Weights of a small transformer language model.
Size: 6 heads of 64, vocabulary 9418, 40.3M parameters.
Architecture: LayerNorm before each block, rotary positions, no biases in attention or MLP, untied embeddings.
Training: a variant of Adam for these matrices, 358M tokens, 5457 steps.
MLP neurons of a small language model. Each row is named by its layer, matrix (up: input weights; down: output weights) and neuron, and shows model dimensions 240-303. Each number is 50 + 15 x the weight over its row's rms, rounded and kept within 0 to 99.
Before each neuron's rows, "raises" lists the tokens whose logits its output raises most directly, leaving later layers aside.

raises: "it", "ite", "ited", "le", "itch"
L13.up1067:43 67 34 46 80 28 66 43 50 33 45 53 36 37 19 56 74 36 60 35 44 39 79 52 69 43 42 34 46 05 25 46 79 22 78 55 60 58 58 68 57 63 62 42 40 30 58 63 46 70 43 63 62 52 69 37 48 59 53 46 75 27 42 61
L13.down1067:79 45 41 58 58 53 60 47 63 52 50 54 58 28 52 42 62 68 27 45 30 74 18 67 73 23 59 36 26 77 54 46 41 36 34 27 58 63 50 46 52 62 46 42 48 56 40 42 57 70 51 70 49 43 75 62 35 46 50 34 63 48 61 45

raises: "ing", "in", "ad", "at", "ed"
L13.up1377:46 59 49 35 41 52 39 42 59 44 49 37 52 54 53 34 13 48 48 69 53 77 64 30 47 46 42 60 52 46 80 50 45 69 61 47 14 47 54 63 49 54 66 67 57 56 46 45 62 52 52 57 45 34 48 53 58 40 44 41 65 59 51 32
L13.down1377:59 44 45 73 43 46 63 74 65 86 56 54 46 69 59 60 54 72 79 51 52 43 57 61 63 66 33 41 13 44 41 36 54 48 60 56 74 41 35 43 61 39 60 59 63 36 23 27 53 45 67 44 33 59 44 31 63 68 45 57 40 30 51 22

raises: " appears", " makes", " begins", " is", " comes"
L13.up1576:23 55 25 54 48 47 50 73 47 60 35 57 29 54 12 47 34 60 79 74 26 51 67 63 36 48 43 56 63 57 62 63 28 54 57 54 48 64 56 75 66 67 58 38 55 38 41 48 61 67 47 39 56 49 56 46 43 52 49 54 20 44 64 50
L13.down1576:47 57 66 34 47 62 43 31 61 53 51 63 72 54 68 49 66 43 33 42 76 30 26 10 66 48 47 30 52 49 55 51 54 37 69 46 37 28 52 36 42 46 35 57 45 67 49 65 36 47 31 61 48 42 49 71 45 31 61 16 72 34 41 61

raises: "in", "ed", "s", "le", "e"
L13.up1024:30 43 67 60 23 62 49 56 45 20 41 48 78 38 69 57 45 88 55 58 32 40 46 17 66 41 44 53 42 46 53 54 48 34 66 58 25 39 27 52 35 20 55 72 34 52 58 54 48 72 49 53 64 75 43 75 44 64 41 66 43 37 21 55
L13.down1024:41 46 49 49 62 49 57 59 60 48 34 45 39 62 98 37 77 35 41 64 50 46 89 54 61 45 65 53 37 35 30 28 56 86 51 17 45 41 55 27 55 53 43 18 77 74 52 30 51 35 43 58 68 44 42 43 54 65 61 92 19 29 58 39

raises: "Ex", "In", "Rec", "Res", "Over"
L2.up112:12 58 29 39 58 58 55 54 51 57 70 45 30 50 31 55 53 78 48 35 66 42 33 47 44 37 27 33 74 65 69 40 45 27 50 61 46 54 59 85 77 56 37 67 46 75 51 41 70 68 40 35 41 44 68 63 43 31 55 54 62 48 14 64
L2.down112:85 40 68 61 42 44 47 41 69 44 31 51 63 42 67 44 39 22 54 72 44 56 65 41 52 62 67 49 29 37 31 54 64 68 57 39 44 50 39 08 27 43 64 31 53 27 45 63 37 44 59 62 64 53 20 36 45 52 44 32 39 57 82 38

raises: " its", " their", " the", " this", " a"
L13.up1768:53 60 45 03 36 43 60 31 55 32 46 34 55 21 50 60 58 65 66 50 49 26 61 11 43 34 56 38 76 80 89 29 57 61 79 51 51 66 70 53 46 29 39 52 23 99 58 53 44 41 33 61 46 25 56 55 47 41 41 50 29 64 51 38
L13.down1768:53 52 59 67 57 73 46 43 79 70 82 27 47 47 73 41 34 31 44 64 41 56 30 73 56 73 46 44 77 31 16 87 76 34 31 41 53 64 29 42 44 63 56 58 51 11 67 40 67 72 79 42 42 60 67 29 40 67 23 24 49 59 61 61

raises: "est", "ad", "at", "ath", "ely"
L13.up419:28 34 38 69 44 53 76 61 45 32 46 60 85 40 50 43 30 31 47 73 52 72 48 46 32 18 71 82 40 42 45 42 17 50 47 48 66 44 40 40 60 65 77 57 42 60 61 67 65 41 60 51 50 43 64 43 61 29 70 60 47 48 48 32
L13.down419:69 77 64 32 52 43 11 51 35 48 53 49 67 45 62 43 66 78 40 20 41 43 46 30 59 73 34 44 61 63 56 51 47 54 43 66 72 50 40 77 66 49 59 57 53 33 25 17 56 64 27 61 56 74 40 65 46 61 26 69 34 51 44 73

raises: ";\n", ".\n\n", "\n", ".\n", " whose"
L13.up548:52 60 40 25 43 65 62 54 48 56 57 80 45 44 29 58 56 54 43 64 82 39 56 18 42 14 59 48 58 34 49 74 52 49 42 46 37 24 53 37 09 35 50 44 11 42 75 81 73 75 54 56 36 37 59 55 42 19 57 21 68 65 55 68
L13.down548:37 30 74 63 36 53 59 57 88 50 66 26 35 42 65 39 33 67 33 45 16 79 56 78 33 54 34 65 44 40 45 45 25 22 62 30 60 85 52 59 72 71 40 43 60 60 57 33 56 79 33 43 58 41 52 47 43 37 69 57 27 43 31 55

raises: "ly", "ely", "ious", "fully", "arily"
L13.up1735:62 43 66 90 59 52 47 43 42 50 48 69 43 34 60 45 37 23 54 46 32 56 49 30 46 25 31 11 69 60 60 59 55 68 55 43 59 48 61 26 38 67 57 58 59 58 49 47 50 50 45 31 71 74 53 55 44 36 70 45 55 63 30 39
L13.down1735:38 58 44 52 35 57 69 56 53 58 73 32 39 44 52 35 48 34 33 47 39 49 71 66 79 33 26 53 39 52 48 65 43 33 46 48 52 70 35 68 73 59 60 52 72 44 51 41 72 47 42 57 29 69 56 72 65 34 63 65 67 32 53 66

raises: "|", "Over", "Pl", "Rec", "==="
L2.up1895:42 51 38 46 73 50 38 54 52 59 64 30 43 65 42 52 70 63 64 44 66 44 35 18 31 35 42 50 52 45 70 42 39 20 50 52 57 48 62 35 58 56 47 72 46 86 41 39 54 48 65 42 25 52 70 63 58 68 61 42 64 49 29 48
L2.down1895:57 43 67 50 34 40 55 43 01 38 28 64 55 28 68 54 29 26 39 58 40 47 68 74 54 61 69 53 60 51 37 62 69 65 50 48 55 49 38 73 46 48 55 38 56 19 64 64 55 61 28 63 79 49 23 40 38 40 39 45 34 52 67 51

raises: "ad", "ay", "in", "an", "ed"
L13.up882:69 65 52 11 47 52 29 09 44 50 54 63 54 49 30 58 57 51 55 55 42 64 34 47 70 45 49 78 64 49 27 85 43 70 68 40 35 53 63 62 49 52 48 61 10 49 55 54 29 47 44 68 60 41 39 86 69 57 34 56 49 38 49 67
L13.down882:60 51 24 62 58 49 70 34 34 25 43 41 52 81 60 51 71 44 17 38 42 22 50 26 44 52 52 44 42 57 52 39 49 51 62 80 75 84 62 30 70 58 71 46 86 68 51 52 77 53 22 62 59 70 58 22 30 52 47 59 27 25 73 30

raises: "Rec", "See", "General", "Over", "Ex"
L2.up1080:29 43 50 59 54 50 40 71 57 73 61 18 47 58 56 31 63 56 69 27 67 55 26 31 46 39 33 39 44 41 71 32 21 45 52 47 52 47 59 72 48 72 31 78 28 93 51 49 42 76 47 46 41 49 62 69 65 48 57 40 45 50 42 37
L2.down1080:66 53 55 46 47 43 55 34 06 33 31 88 53 42 44 58 35 47 33 89 39 44 79 57 47 53 73 55 58 54 34 69 89 53 55 54 50 47 39 19 55 30 62 32 82 11 55 53 63 42 42 60 65 55 27 24 29 49 43 53 53 57 54 55

raises: "|", "===", "Pl", "====", "B"
L2.up632:27 45 53 50 71 56 59 54 54 42 38 31 53 61 42 57 47 82 66 67 62 41 18 20 62 52 25 43 34 57 77 52 18 52 40 59 43 50 52 55 33 42 54 49 65 84 55 31 46 34 73 43 49 59 82 72 39 37 53 53 61 58 12 52
L2.down632:71 59 54 63 46 39 44 48 15 57 51 58 42 31 71 50 47 18 41 35 44 58 86 76 44 49 79 49 70 36 23 52 99 48 56 44 49 48 52 46 60 57 51 76 37 21 49 71 53 57 29 61 49 32 06 28 51 69 49 50 39 48 81 46

raises: ".\n\n", ".\n", ".", ",", "\n"
L9.up1436:47 50 31 75 67 15 26 46 34 25 65 51 56 42 55 73 72 36 66 55 95 30 38 20 68 37 57 85 54 54 21 69 52 27 53 33 49 67 73 54 34 52 57 57 21 51 66 50 66 27 57 25 36 46 59 49 43 35 43 71 62 70 47 49
L9.down1436:25 58 52 35 52 39 29 60 41 94 68 49 72 64 45 48 60 65 56 43 66 39 59 72 39 48 57 60 81 48 89 41 55 75 49 58 55 56 66 72 46 64 53 72 69 54 45 49 45 37 53 43 30 41 67 36 67 54 69 71 57 38 62 65

raises: " this", " these", " its", " their", " existence"
L9.up1649:31 61 40 52 87 31 43 32 53 54 62 79 32 43 42 67 51 63 63 45 75 35 39 62 53 48 59 25 60 35 35 61 66 50 83 42 48 17 68 49 64 24 52 43 53 67 68 52 64 57 55 45 62 50 55 47 80 37 28 40 37 64 50 13
L9.down1649:54 47 38 64 49 49 71 57 50 23 50 40 19 43 49 61 45 54 66 48 25 41 32 72 60 49 05 66 92 45 45 66 49 46 55 18 37 42 37 44 53 57 51 15 44 33 51 48 26 68 39 70 49 47 31 60 64 27 53 10 71 67 72 75

raises: "})\n", ")\n", ");", "))\n", ")===\n"
L13.up1526:17 42 47 44 46 28 47 61 18 47 56 62 46 77 19 45 45 46 70 50 33 37 38 31 64 44 56 73 26 69 52 29 30 49 53 31 49 63 89 60 64 46 39 76 43 74 55 43 45 64 34 58 55 41 76 60 45 25 57 41 58 61 47 66
L13.down1526:81 59 67 62 56 39 54 39 97 54 44 52 38 57 48 36 21 42 37 56 44 49 57 53 71 56 63 14 37 37 59 21 51 46 37 36 56 59 41 48 38 33 68 56 30 48 59 64 43 35 34 67 40 44 50 31 50 76 66 50 19 55 43 45

raises: ")", ".)", "),", ").\n\n", ")."
L2.up248:39 32 48 49 46 39 32 29 54 84 26 62 22 64 54 62 74 63 90 63 36 38 60 48 44 57 30 62 64 59 45 50 37 51 65 68 49 35 46 71 44 61 33 65 48 39 40 27 60 86 38 46 32 63 56 48 51 81 61 47 47 28 58 46
L2.down248:51 60 47 48 48 57 55 57 48 28 76 31 81 39 46 43 36 37 14 35 75 56 39 47 53 36 74 45 40 37 52 49 68 48 37 31 50 52 53 21 50 42 59 31 52 58 61 73 44 31 57 45 68 31 52 52 46 18 46 52 59 63 29 51

raises: "'s", "'", " whom", "’s", " whose"
L13.up1474:28 44 53 54 67 58 66 59 40 42 40 51 78 47 43 63 43 63 61 88 69 59 36 28 40 52 40 42 96 44 52 67 66 52 39 53 33 50 35 35 53 27 52 98 67 42 63 56 46 61 41 42 15 49 64 54 43 36 52 49 63 48 31 19
L13.down1474:65 55 59 59 49 26 50 45 36 57 36 49 48 61 49 64 35 40 38 34 77 40 35 61 53 61 50 64 41 75 82 59 21 30 39 69 59 66 75 78 36 45 48 42 52 32 41 59 70 52 42 58 63 36 29 32 34 51 31 63 54 49 53 66

raises: "'", "’", "',", "'\n", "is"
L13.up1464:56 47 75 62 41 08 70 31 16 48 42 14 71 47 53 73 49 33 70 61 74 38 35 57 23 43 37 22 56 24 64 60 44 65 58 55 62 58 56 82 61 36 44 52 69 66 65 46 54 42 54 46 54 44 48 44 62 23 38 17 52 38 58 50
L13.down1464:43 64 34 38 33 50 45 69 58 84 34 50 38 53 65 96 45 69 45 45 51 48 81 32 50 69 50 37 19 66 52 52 52 28 38 55 64 33 71 56 34 63 22 63 52 40 19 65 64 39 58 60 42 48 61 39 38 42 82 51 71 47 36 44

raises: "She", "From", "|", "In", "With"
L2.up11:25 28 56 43 69 54 39 53 49 56 43 40 41 77 26 68 54 55 37 65 35 38 43 23 44 47 49 59 56 56 54 35 39 16 39 64 50 74 51 45 58 32 46 64 24 79 65 35 61 35 44 37 52 43 55 66 42 58 58 51 55 56 45 59
L2.down11:74 68 52 47 48 52 52 50 27 37 59 51 50 27 79 39 50 45 76 33 79 61 64 80 49 60 49 38 51 49 41 53 75 71 57 31 43 40 55 56 37 67 57 34 84 28 42 71 43 58 53 58 54 57 38 34 55 38 43 42 41 51 49 42

raises: ").\n\n", ").", ".", ".\n", ".\n\n"
L9.up1644:32 56 75 54 48 40 40 42 41 38 48 73 41 61 62 88 76 52 23 72 67 62 43 39 38 25 44 40 65 35 56 56 79 60 32 35 63 46 39 47 27 25 48 48 28 50 62 78 37 63 34 45 37 49 56 69 57 37 55 45 61 93 41 44
L9.down1644:35 71 41 39 43 34 48 57 78 76 41 18 47 67 33 27 50 44 73 35 51 53 60 63 53 77 59 57 44 43 58 33 26 62 65 54 61 58 62 51 45 76 51 49 69 44 33 27 43 58 45 58 66 71 30 37 62 56 53 76 40 34 44 68

raises: ");\n", ");", ")\n", ")\"", " kick"
L2.up1477:60 57 60 37 59 47 28 39 37 52 48 46 26 70 67 58 54 38 69 78 66 32 60 57 34 00 33 73 57 31 39 85 66 59 58 52 49 64 63 69 44 51 58 43 53 62 71 69 65 31 62 54 65 43 39 56 40 77 52 46 46 64 61 39
L2.down1477:44 33 39 41 48 49 63 54 56 47 39 51 75 37 31 48 54 66 39 27 33 48 36 41 53 99 79 34 40 62 70 29 34 42 48 47 57 43 38 22 53 47 47 65 43 40 33 34 40 54 41 51 28 54 67 51 64 28 52 58 54 35 37 54

raises: " its", " their", " the", " it", " those"
L13.up149:33 65 48 81 71 57 47 50 00 60 46 64 63 34 27 40 70 63 51 60 69 68 39 28 55 47 51 67 37 50 80 44 52 45 61 63 58 71 68 49 46 23 48 55 27 73 57 44 42 37 46 35 43 37 68 36 57 53 64 59 52 47 49 52
L13.down149:57 38 58 44 37 36 51 50 99 62 67 35 25 51 64 53 33 39 56 42 29 55 74 57 62 32 45 39 86 57 15 53 52 56 56 52 43 46 38 62 35 57 62 38 54 28 39 55 67 77 51 61 40 85 45 56 39 55 45 45 57 46 61 37

raises: ");\n", "))\n", "ge", ")\n", ")\""
L9.up662:28 35 62 54 66 32 41 32 38 51 31 75 44 48 57 60 46 55 72 69 32 51 40 51 47 63 40 65 39 75 75 63 51 57 59 46 62 61 31 40 18 62 52 55 40 41 42 51 50 60 45 52 40 33 71 42 32 76 46 79 31 73 48 46
L9.down662:74 73 38 58 36 53 52 56 73 74 51 15 56 64 43 31 40 41 57 40 77 56 61 52 73 68 85 19 42 31 38 38 36 30 64 43 28 45 64 42 67 42 59 59 61 43 46 50 60 35 68 66 61 52 58 61 70 34 78 55 66 49 41 43

raises: " has", " comes", " is", " serves", " consists"
L13.up478:21 51 49 54 54 61 24 36 48 60 45 53 44 25 49 71 28 68 49 59 29 46 49 64 59 73 57 67 58 26 36 61 31 57 51 52 40 69 50 48 51 72 69 16 66 19 62 55 62 63 41 58 34 43 72 26 35 85 43 48 26 74 57 50
L13.down478:62 65 46 34 64 57 55 49 79 50 40 57 56 40 57 33 79 48 50 42 78 29 31 34 46 25 43 36 30 61 75 41 67 32 52 69 69 53 54 46 60 24 39 60 43 68 76 37 43 48 43 40 61 37 60 76 51 18 59 46 55 35 23 69

raises: ".\n", ".\n\n", ".", ".)", ")."
L9.up773:49 37 49 48 60 36 11 36 34 58 35 69 63 23 53 74 58 57 37 70 46 47 58 23 42 35 44 75 56 52 47 56 40 62 49 67 49 62 48 44 37 28 66 55 25 38 46 57 81 47 36 61 45 69 34 40 46 70 51 40 55 65 35 42
L9.down773:61 45 38 77 29 63 60 47 39 37 81 13 32 53 64 34 49 58 64 17 62 81 41 84 64 74 78 55 60 29 60 25 46 53 34 31 35 47 42 73 55 50 51 64 53 62 62 43 59 52 43 60 57 31 56 44 81 41 62 86 35 53 41 52

raises: " its", " their", " upon", " his", " another"
L13.up1805:29 79 24 33 65 59 45 63 58 44 60 56 63 43 48 50 58 50 44 72 73 52 61 23 25 56 72 55 40 32 67 51 38 59 49 58 47 35 41 43 41 41 44 66 31 68 43 69 14 38 45 20 45 53 56 50 55 29 46 41 53 35 63 43
L13.down1805:66 54 53 49 53 28 40 26 99 55 47 16 20 30 55 50 37 37 48 55 51 57 56 77 58 36 29 65 77 66 55 72 42 61 57 37 57 66 28 59 40 67 51 39 70 35 51 34 55 69 32 68 35 65 52 56 27 53 45 25 54 65 52 53

raises: " these", " it", " they", " this", " there"
L9.up160:45 22 56 53 66 49 64 26 51 22 46 21 70 32 57 61 59 62 56 53 87 26 57 49 38 19 48 56 54 21 32 62 53 70 75 46 50 66 69 68 48 48 71 69 54 43 47 48 44 56 50 61 33 51 56 53 46 58 61 59 59 39 52 40
L9.down160:49 41 44 58 52 65 35 35 98 64 33 36 25 41 64 56 21 76 51 48 43 41 53 74 50 20 31 57 73 59 45 42 70 42 70 33 68 66 42 34 66 36 64 29 45 18 60 59 58 51 45 47 33 42 29 35 70 45 48 43 63 65 70 79

raises: " lyrics", " poetry", " stories", " characters", " literary"
L9.up1822:28 56 73 59 31 43 39 49 49 69 57 00 75 61 51 28 59 36 42 59 57 76 48 59 50 75 54 44 34 45 28 59 59 34 49 49 53 28 51 67 53 67 73 58 40 58 59 35 43 69 34 50 60 66 37 56 56 26 46 48 46 33 42 59
L9.down1822:47 63 43 51 49 53 57 49 56 44 35 61 44 56 80 80 54 54 47 41 36 40 52 61 39 19 37 72 48 53 54 49 53 60 56 61 28 69 46 48 59 20 34 50 74 49 21 48 42 52 70 40 59 44 59 60 34 73 56 29 67 79 70 49

raises: "th", "key", "ter", "ve", "ograph"
L13.up1693:48 52 44 31 48 22 57 57 50 57 53 45 55 32 66 49 51 19 79 60 57 51 34 59 48 53 38 45 51 40 47 27 74 71 56 35 34 55 32 41 41 57 48 44 32 50 48 40 39 60 10 43 50 45 55 66 49 45 53 56 46 68 56 63
L13.down1693:72 32 21 70 62 46 68 51 49 61 36 67 42 49 44 48 51 67 54 50 19 55 60 66 33 47 41 51 22 52 42 55 39 47 41 53 56 55 62 52 50 44 50 49 19 63 41 53 60 27 60 57 70 74 59 44 64 56 69 27 67 46 31 66

raises: " of", " ", ":", ",", " map"
L13.up1398:44 38 59 53 74 80 31 60 42 61 43 66 51 36 64 52 33 55 64 69 58 15 59 37 57 43 12 66 59 37 50 55 52 73 30 53 58 59 67 48 77 23 71 43 44 60 70 57 46 37 48 69 33 54 48 46 61 54 54 52 52 42 61 66
L13.down1398:48 47 43 26 42 35 64 64 29 29 40 48 59 73 33 51 48 67 47 49 40 28 39 51 24 75 68 50 43 38 48 65 66 46 38 38 67 42 87 39 53 69 51 54 51 74 61 58 37 37 61 41 48 70 41 54 72 38 78 42 64 34 69 59

raises: "\")", ")", ")\"", ");", ");\n"
L2.up1575:42 57 60 67 79 52 47 41 37 52 42 38 49 37 68 52 60 25 89 78 41 49 53 55 27 48 35 45 47 61 40 63 42 73 73 54 65 45 47 69 37 61 42 54 51 46 50 46 40 48 31 61 20 49 54 76 65 79 42 52 63 29 58 44
L2.down1575:56 26 38 51 38 36 52 58 26 40 62 51 59 53 33 43 36 69 16 32 74 51 44 45 62 48 83 50 56 32 56 42 55 36 32 47 42 56 47 16 62 35 48 54 51 62 57 51 55 47 67 31 79 51 55 15 37 20 52 53 43 69 32 52

raises: "\")", ")\"", ")", "”", ")."
L2.up1004:29 51 68 50 56 27 49 73 58 58 54 23 47 49 64 61 50 47 59 34 63 55 48 48 38 44 32 52 59 57 39 41 28 71 54 65 44 57 56 60 44 53 72 65 85 59 38 53 74 69 59 62 00 47 45 54 62 67 27 57 55 57 54 36
L2.down1004:64 42 36 49 49 67 47 43 57 42 43 65 55 47 34 37 49 58 48 64 33 52 48 55 59 61 84 49 39 39 61 59 78 35 43 33 53 48 52 34 52 45 47 48 07 41 60 52 35 39 44 45 99 59 65 40 33 43 57 53 45 40 30 55

raises: ".", ",", " (", " ", ".\n\n"
L13.up446:34 47 37 84 22 57 14 51 40 15 58 56 69 52 44 46 44 50 36 41 67 49 21 41 47 49 56 18 74 51 36 38 48 34 52 46 38 56 48 61 44 50 56 57 37 43 51 87 60 48 33 80 67 59 64 54 13 36 16 50 46 29 55 41
L13.down446:38 31 46 35 32 69 51 77 85 57 59 55 61 65 24 47 69 38 47 45 63 52 52 62 65 47 30 45 41 45 50 48 58 34 60 42 82 56 46 48 56 53 60 60 59 21 49 56 59 38 47 23 46 37 62 53 79 16 52 73 54 31 27 41

raises: " ", "20", "19", " of", " January"
L13.up660:60 49 69 29 39 67 50 34 49 43 40 58 48 51 60 71 66 40 79 66 82 48 56 31 52 33 64 35 40 38 21 46 30 40 35 47 45 63 76 57 53 47 77 64 47 53 62 46 60 62 65 58 33 66 35 44 52 42 21 59 40 35 57 48
L13.down660:79 34 57 38 21 76 52 56 57 58 41 53 54 37 24 60 59 45 67 59 50 55 65 30 62 42 34 44 35 40 42 27 32 39 44 45 70 59 74 56 61 66 75 39 69 55 68 53 40 39 45 53 59 31 31 53 66 28 44 43 49 54 65 54

raises: "ole", "are", "op", "olog", "ales"
L13.up807:57 38 45 39 33 43 74 25 40 38 42 78 29 51 55 40 47 60 62 58 73 28 38 37 43 72 70 72 64 49 45 35 62 64 51 50 46 34 56 64 54 55 42 66 31 50 19 62 32 70 48 49 60 58 80 46 61 62 77 36 51 45 44 55
L13.down807:66 50 63 36 73 43 29 68 42 52 54 55 54 32 51 41 28 37 20 53 34 25 45 91 54 80 46 50 53 56 62 17 52 37 81 40 62 34 37 44 53 26 83 69 32 45 67 39 38 42 49 39 49 55 84 35 58 35 46 55 66 47 49 73

raises: "u", "ue", "ub", "ute", "ues"
L13.up170:51 44 70 42 40 44 71 31 58 38 70 64 52 37 57 58 47 57 36 28 75 33 67 36 70 18 25 58 48 65 26 16 55 50 38 68 63 48 27 73 63 63 50 60 41 56 46 53 65 68 42 70 51 35 57 46 16 67 35 40 61 42 50 44
L13.down170:66 59 71 32 38 67 75 61 40 44 31 71 63 53 42 57 42 68 68 44 34 69 56 47 46 36 59 50 58 62 47 28 64 48 55 36 37 38 73 30 33 72 44 37 36 30 50 74 81 53 51 64 42 66 50 56 54 48 48 58 77 76 50 34

raises: "In", "Med", "Pre", "Pro", "List"
L2.up794:00 50 50 48 50 42 60 55 50 58 65 38 32 64 42 44 54 54 32 31 60 47 32 38 50 43 27 23 87 67 71 48 33 21 33 58 48 47 68 70 65 54 51 64 29 81 63 33 68 66 51 34 39 44 63 55 47 47 41 53 53 52 27 68
L2.down794:99 45 54 53 53 59 40 41 29 40 34 61 66 30 59 50 49 52 71 78 42 54 67 49 50 51 70 56 11 38 24 48 76 67 77 44 51 53 28 25 36 47 57 37 71 26 35 75 45 42 45 64 64 55 22 48 40 42 44 39 51 55 71 36

raises: ".;", ".\n\n", ".\n", "\".\n\n", ".\"\n\n"
L13.up400:58 40 26 19 76 72 27 42 51 50 60 76 44 45 42 68 43 23 52 81 57 56 49 17 42 41 60 53 33 57 25 60 51 56 55 56 35 58 33 26 39 50 54 42 14 28 38 73 66 56 83 33 51 51 49 89 49 25 51 47 66 46 58 43
L13.down400:41 91 73 75 33 26 46 53 81 39 36 25 53 59 55 43 44 74 48 01 34 55 56 73 65 61 35 55 63 46 46 31 11 49 55 61 62 73 60 52 45 54 43 46 76 51 64 35 55 41 38 88 49 74 63 00 52 79 47 54 28 64 44 60

raises: "um", "y", "o", "i", "a"
L13.up466:51 44 61 50 79 45 31 19 69 54 54 59 44 59 67 39 37 31 80 50 43 47 22 68 33 52 60 42 36 39 36 35 48 34 48 41 67 49 40 69 66 59 48 50 59 62 58 30 60 49 31 45 61 44 34 60 57 46 55 37 41 60 70 36
L13.down466:54 34 32 39 31 69 61 53 47 54 64 49 57 61 39 48 39 54 39 49 75 59 77 70 34 50 26 39 82 40 61 44 31 51 48 67 77 81 66 37 45 36 50 39 68 58 60 52 37 29 38 65 32 28 10 26 65 43 52 13 50 44 58 48

raises: " the", " her", " its", " this", " their"
L13.up1130:52 71 67 35 61 61 45 56 32 37 37 80 46 45 60 37 67 45 34 33 51 51 40 41 56 55 34 49 43 43 58 65 55 55 49 73 42 53 64 52 45 41 38 52 31 54 53 32 37 30 35 47 56 38 57 39 59 56 31 58 60 44 63 50
L13.down1130:50 20 30 61 32 48 67 30 91 79 45 47 51 68 60 56 21 54 50 59 81 25 73 50 42 71 21 45 48 38 31 58 29 63 55 36 42 53 38 52 60 53 64 62 42 55 39 55 67 48 53 52 35 70 43 22 61 59 39 56 56 41 64 23

raises: " Other", "In", "Rec", "|", "List"
L2.up1544:19 47 49 42 60 40 48 68 51 71 68 46 33 56 24 54 53 63 62 40 52 46 27 28 50 48 35 28 62 55 83 39 46 44 47 68 41 60 59 71 67 57 38 68 35 79 56 26 75 64 52 35 33 42 60 78 58 25 54 58 60 55 09 60
L2.down1544:77 51 52 59 47 58 47 38 55 31 31 49 63 41 80 46 43 35 42 66 60 59 70 66 51 48 61 48 50 47 19 50 69 55 52 31 54 47 38 27 39 44 63 37 68 26 44 84 34 39 51 59 72 56 47 18 34 57 45 28 47 52 87 30

raises: " are", " were", " have", " include", " took"
L9.up1595:58 46 66 36 47 34 61 71 45 61 69 57 43 53 61 61 32 32 50 50 33 46 38 45 35 53 46 56 43 60 77 29 41 59 33 64 25 66 60 62 55 25 48 38 56 77 50 63 62 76 70 48 35 63 44 90 51 57 36 66 33 49 45 66
L9.down1595:64 25 75 00 29 27 76 63 59 55 68 63 55 32 49 51 68 48 31 25 50 57 39 34 50 70 43 25 25 31 60 52 65 36 62 53 65 38 59 80 72 43 56 53 35 58 66 39 44 50 68 43 70 36 56 71 63 36 53 52 27 46 51 66

raises: "In", "This", "Is", "Since", "From"
L2.up1619:22 46 52 43 65 49 46 62 45 54 48 42 37 92 30 54 62 45 55 69 43 34 35 35 48 52 36 41 61 75 58 38 24 22 44 64 53 69 65 56 56 33 53 74 27 97 63 34 64 43 40 39 46 30 47 60 54 43 49 48 57 41 34 53
L2.down1619:72 53 53 56 50 51 48 44 34 37 51 52 61 11 78 44 43 59 55 22 66 64 69 59 50 48 69 44 45 28 34 49 91 62 56 34 48 44 36 34 34 67 54 21 80 10 44 73 44 54 60 56 59 74 52 44 38 47 43 40 45 72 62 43

raises: " are", " were", " have", " include", " that"
L13.up1054:24 40 71 35 16 37 56 66 25 43 60 40 40 58 36 83 49 47 56 77 28 63 84 20 30 13 49 70 42 48 72 37 55 51 41 64 46 52 66 60 42 37 62 33 58 62 38 73 61 64 54 95 65 43 53 49 24 62 60 37 26 39 50 58
L13.down1054:44 24 57 49 25 21 35 38 67 46 59 61 70 51 42 73 56 65 47 43 42 33 65 32 41 49 30 55 33 72 34 20 58 47 56 49 80 50 57 81 65 51 22 45 60 55 72 31 35 61 59 33 49 15 42 58 59 19 31 37 53 16 55 39